From a checkpoint of a small transformer trained on Wikipedia.
Training: a variant of Adam for these matrices, 621M tokens.
MLP neurons of a small language model. Each row is named by its layer, matrix (gate and up: input weights; down: output weights) and neuron, and shows model dimensions 144-207. Each number is 200 + 40 x the weight over its row's rms, rounded and kept within 0 to 999. A neuron's up and down rows have the sign that makes its largest values positive.
After each neuron's rows, "fires on" lists the tokens most often at its 100 highest values on Wikipedia text that the model never trained on; "fires after" lists the tokens most often just before its 100 highest values on Wikipedia text that the model never trained on.

L8.gate531,175,130,167,218,117,167,147,136,197,197,235,220,239,175,182,175,252,175,120,244,184,299,183,195,210,189,182,213,234,223,245,152,185,171,198,196,132,189,228,181,236,274,166,213,106,210,189,186,196,199,241,192,186,189,121,222,195,161,184,280,168,223,238,211
L8.up531,206,200,206,175,203,244,191,149,132,238,151,196,153,196,140,156,185,206,213,275,156,204,162,193,207,120,279,194,201,193,158,222,212,178,252,206,202,183,228,245,161,185,195,214,241,235,183,203,222,206,224,263,208,254,152,141,190,186,202,166,147,247,254,161
L8.down531,177,182,146,166,149,225,230,244,215,232,261,200,231,118,253,222,111,250,186,210,314,184,247,229,238,232,166,190,221,263,206,265,201,157,215,300,185,248,207,259,183,187,170,220,300,208,237,196,179,192,252,185,197,161,231,243,228,162,206,193,254,201,172,240
fires on: " ", ",", " and", " of", "."
fires after: " |", " election", " L"

L2.gate623,158,258,192,337,243,228,249,213,177,235,170,201,193,173,284,222,237,194,236,159,220,243,192,190,229,157,176,188,248,160,157,221,291,193,227,157,140,272,216,226,287,209,234,211,168,221,171,196,178,252,205,190,231,239,197,193,106,167,110,160,214,181,182,209
L2.up623,191,168,213,147,156,228,279,213,150,202,184,190,175,278,218,237,103,235,220,186,246,202,247,212,161,237,233,264,162,170,175,240,173,204,133,226,152,174,224,247,180,285,247,236,193,188,146,256,208,144,271,253,197,209,227,186,181,160,156,200,184,180,193,181
L2.down623,195,273,258,238,299,213,235,284,127,240,219,223,165,221,214,198,268,180,248,190,182,217,247,193,236,212,192,155,233,176,207,128,241,208,225,199,211,167,193,169,185,222,208,183,253,254,215,259,273,283,185,224,161,216,232,193,178,213,127,139,225,155,167,232
fires on: " born", "born", " located", "Early", " life", " Early"
fires after: " was", "==", " (", " is", "Early"

L8.gate895,201,161,146,229,256,289,181,97,262,190,148,134,220,204,145,225,224,161,168,276,188,209,166,210,167,210,220,256,218,158,222,199,194,227,156,194,237,192,158,186,295,225,188,167,231,260,162,180,196,250,208,178,197,191,178,196,189,134,171,289,261,270,246,203
L8.up895,272,191,174,240,180,146,263,175,106,230,211,189,190,223,274,157,252,189,197,183,201,253,243,115,188,245,236,209,191,179,221,163,222,209,235,253,216,220,224,207,168,249,152,223,126,289,120,264,236,170,209,220,236,281,185,147,233,247,243,150,137,216,162,278
L8.down895,238,121,234,179,233,240,244,214,205,127,213,169,199,195,205,197,281,215,173,282,168,198,124,148,157,269,225,163,232,230,187,153,166,178,207,146,218,263,208,140,208,193,162,269,167,199,174,177,243,174,202,159,194,217,185,184,182,180,260,226,202,274,192,289
fires on: " as", " but", " which", " although", " though"
fires after: ","

L7.gate529,183,191,160,265,310,197,174,134,144,143,173,157,130,153,163,154,217,138,152,233,192,191,196,173,178,149,166,261,216,204,156,266,303,118,173,242,227,243,216,238,228,202,153,166,165,285,206,223,203,135,264,195,195,205,158,271,263,203,209,170,191,184,243,164
L7.up529,201,177,192,235,188,203,196,168,230,206,190,197,198,236,147,141,158,289,229,209,249,254,255,227,203,241,234,149,203,180,236,241,223,204,283,176,200,158,233,196,194,180,289,193,206,190,188,124,234,168,201,163,227,231,165,222,233,254,195,235,186,196,221,134
L7.down529,244,318,218,239,202,169,163,190,316,242,124,174,278,289,251,163,124,239,246,130,180,130,154,139,217,187,204,155,212,198,224,184,179,194,269,204,180,167,226,237,244,170,164,178,239,198,106,137,154,257,204,136,143,188,205,215,191,175,163,206,179,253,200,195
fires on: " ", " |", " (", ")", ".", " |\n"
fires after: " |", " Year", "|", "5", " Category", "(s"

L8.gate76,170,195,200,195,212,208,183,187,236,195,187,149,181,219,179,134,236,131,154,210,247,160,202,168,199,225,213,172,262,195,193,190,251,138,106,188,227,199,241,203,205,210,186,172,198,149,192,112,235,257,192,130,224,122,184,197,225,244,235,269,243,195,191,214
L8.up76,265,187,214,251,205,234,268,202,144,227,218,194,132,191,224,175,194,193,183,227,182,223,168,161,154,235,288,188,205,162,228,94,163,150,249,227,224,215,223,227,83,235,240,225,186,189,299,201,180,218,217,112,130,222,189,229,188,205,171,233,184,135,206,224
L8.down76,145,224,245,240,221,144,192,144,187,249,211,211,153,167,180,282,237,187,222,227,183,225,205,175,185,173,163,263,201,187,160,241,216,233,161,280,165,260,194,209,227,198,118,181,200,266,195,188,235,221,213,143,198,233,206,195,208,177,223,178,144,197,210,219
fires on: " first", " one", " second", "rd", " two", " each"
fires after: ",", " the", " The", "3"

L8.gate1009,196,255,217,189,163,161,183,218,170,183,208,180,185,268,175,134,237,135,153,217,206,163,195,205,192,205,207,226,271,193,212,174,193,256,221,214,186,183,240,152,244,268,170,145,118,247,227,160,202,156,226,235,247,225,165,222,233,212,185,151,213,271,240,98
L8.up1009,205,185,194,247,132,202,166,176,219,203,226,157,209,197,148,242,205,229,216,228,175,127,182,170,192,177,206,224,165,158,200,230,261,163,123,181,184,202,239,222,142,263,129,217,224,170,134,137,179,175,175,200,161,162,194,244,185,204,167,189,188,245,248,228
L8.down1009,107,217,167,173,200,213,150,224,231,250,207,250,230,186,174,133,176,198,222,150,236,147,166,216,237,184,138,138,246,186,188,260,172,194,137,147,244,221,238,100,239,176,195,259,153,205,167,178,201,145,198,160,217,206,176,152,214,207,192,113,182,240,171,222
fires on: ",", " and", " but", " \""
fires after: ",", ".", "7", "9", "6", "0"

L7.gate140,171,180,268,214,220,176,247,188,253,126,180,173,108,199,188,248,149,165,210,109,192,144,170,168,196,259,235,230,260,166,213,278,160,213,221,195,274,198,230,232,242,165,300,169,239,119,107,290,160,291,154,115,217,181,217,172,212,216,178,152,225,209,228,191
L7.up140,253,176,118,128,169,251,205,144,142,218,166,207,170,151,236,115,139,199,189,205,288,225,255,244,230,156,183,149,207,185,147,156,158,148,229,198,201,253,235,180,143,272,263,211,199,217,270,195,168,167,252,215,213,161,99,236,231,249,171,231,173,251,159,197
L7.down140,166,215,219,178,193,205,218,225,197,206,177,166,178,170,176,250,250,206,194,195,138,199,170,165,211,187,183,307,266,233,167,207,125,210,222,266,208,261,173,151,246,126,220,223,219,146,198,240,199,199,242,235,175,213,209,191,232,117,199,248,129,184,187,231
fires on: "202", ".\n", "201", " According", " "
fires after: " ", " |", "."

L8.gate947,196,181,198,223,212,185,234,151,185,175,235,172,201,219,180,167,171,176,204,225,214,205,140,205,180,154,229,245,229,170,233,177,116,174,90,179,207,163,190,183,214,179,225,274,201,240,169,148,211,233,147,181,221,228,225,265,163,115,163,350,159,236,193,148
L8.up947,279,164,154,267,192,157,219,210,214,231,203,134,245,161,163,176,175,263,216,149,142,203,184,198,162,251,221,205,240,181,219,151,251,184,177,252,181,137,155,180,193,210,207,203,240,209,179,254,181,82,260,223,192,257,134,197,193,170,328,138,212,269,257,269
L8.down947,224,133,198,170,166,295,213,264,189,170,203,218,152,154,203,240,165,186,199,226,179,230,175,180,182,155,248,185,242,203,192,159,168,209,184,187,221,175,200,167,277,257,281,208,266,155,188,201,191,200,213,252,283,213,185,196,154,238,215,210,195,229,254,174
fires on: " which", ",", " \"", "."
fires after: ",", ".C"

L7.gate381,296,111,220,255,119,180,223,174,169,158,247,144,177,180,192,129,211,206,173,222,219,205,181,175,153,235,257,293,213,147,251,192,258,176,222,245,140,215,199,207,263,257,164,183,202,233,154,213,185,213,186,250,216,229,148,263,208,181,216,209,159,247,227,151
L7.up381,234,153,153,208,209,162,141,189,162,251,220,109,149,203,240,160,290,221,212,230,182,169,186,122,198,210,180,159,183,237,258,263,221,158,242,214,182,228,297,173,202,230,170,250,187,211,188,208,232,173,239,219,180,202,188,215,202,241,195,118,182,232,219,164
L7.down381,257,271,194,181,232,197,218,199,204,228,240,197,205,193,154,225,148,257,210,247,145,218,136,226,248,179,147,167,110,185,231,182,143,201,139,171,230,251,202,130,251,187,160,205,166,195,118,166,170,194,161,137,237,191,274,217,226,161,234,119,181,210,198,247
fires on: " and", " as", ";"
fires after: ",", " was"

L3.gate136,150,245,214,155,214,239,202,142,131,202,220,180,246,265,223,191,178,244,274,202,226,220,233,185,140,256,243,251,180,201,169,242,293,173,175,186,158,192,161,229,185,219,142,196,227,193,185,165,219,218,259,154,205,175,95,156,168,247,88,189,265,179,171,236
L3.up136,138,228,166,166,199,202,226,225,209,169,209,199,219,273,207,224,182,249,146,270,187,240,145,168,155,161,217,196,170,201,146,164,152,170,170,223,207,259,160,280,183,173,171,168,222,224,178,201,192,124,165,183,162,198,225,209,86,214,256,246,189,164,245,179
L3.down136,228,188,239,189,225,248,199,172,196,202,188,248,164,212,181,160,182,253,180,194,175,139,204,108,254,216,258,136,210,180,173,154,187,201,167,198,241,205,285,189,174,185,208,243,147,222,251,181,240,198,124,225,156,190,187,170,151,204,177,214,235,255,241,202
fires on: "born", " an", " born", " former"
fires after: " (", ",", " was", ";"

L8.gate1257,186,158,228,165,270,153,240,232,207,142,192,139,140,189,221,271,222,204,201,198,170,161,187,132,185,347,202,213,202,220,193,192,220,161,182,148,131,255,129,265,238,198,206,128,184,204,230,96,204,194,188,189,262,121,215,245,180,159,259,181,198,188,221,273
L8.up1257,235,203,144,224,109,143,205,210,131,146,224,137,110,189,211,232,228,204,202,162,243,204,188,167,235,234,144,205,211,210,149,198,210,235,208,207,158,174,190,224,133,145,212,229,143,191,227,163,154,137,196,213,201,191,208,241,271,160,239,163,268,245,217,230
L8.down1257,199,149,164,230,223,201,202,234,244,185,251,174,211,129,143,178,132,173,175,178,175,198,232,169,193,255,181,206,233,212,116,253,163,194,210,277,178,272,240,210,173,146,250,188,175,199,165,117,195,243,160,196,212,140,161,180,205,174,216,227,100,219,151,216
fires on: "4", " “", "1", "2", " first", "3"
fires after: " +", " the", " −", ",", ":", " The"

L8.gate1211,202,183,221,196,156,300,144,154,216,168,143,198,233,182,204,176,215,234,232,191,282,225,184,214,201,234,210,130,245,227,266,199,264,256,155,208,307,159,263,208,198,200,215,205,190,200,233,215,194,215,215,173,199,194,161,188,213,166,187,257,211,243,198,162
L8.up1211,235,234,209,252,241,188,154,184,138,252,224,213,219,200,177,292,249,201,238,202,262,185,192,232,181,162,236,229,300,231,209,241,202,209,152,219,223,288,231,223,151,146,253,211,180,123,150,135,180,182,234,239,249,194,217,221,155,193,155,204,238,147,178,278
L8.down1211,147,213,194,231,308,170,217,207,193,136,222,256,168,195,216,224,226,242,184,176,157,243,121,180,169,243,162,185,238,127,240,221,243,137,217,189,176,240,189,167,276,201,158,120,176,261,115,177,253,282,197,191,167,174,225,256,150,175,207,193,299,242,207,213
fires on: " and", " as", " other", " well", " two"
fires after: " well", ",", " and", " ", " as"

L2.gate89,258,157,147,197,168,169,152,179,184,153,191,198,232,252,244,202,245,212,187,177,231,233,268,239,190,255,185,177,229,181,239,209,188,226,216,189,244,139,209,268,244,219,221,255,210,233,184,234,176,275,147,205,229,250,173,217,176,178,166,196,231,153,187,213
L2.up89,205,223,181,178,185,211,213,111,123,131,237,218,221,213,165,175,223,225,205,167,202,260,268,201,221,192,181,150,136,151,114,118,190,209,267,235,194,188,274,210,174,172,260,247,211,221,240,181,212,177,154,229,289,228,237,226,142,169,217,167,172,176,279,200
L2.down89,208,275,196,172,210,211,272,192,277,251,195,241,230,149,273,192,136,173,214,207,161,165,102,224,249,193,196,286,178,244,235,279,181,253,281,210,163,227,160,231,255,147,75,195,315,129,192,153,202,147,279,152,105,264,92,241,217,230,165,208,107,235,168,213
fires on: " ", "100", "8"
fires after: " |", " ", " the"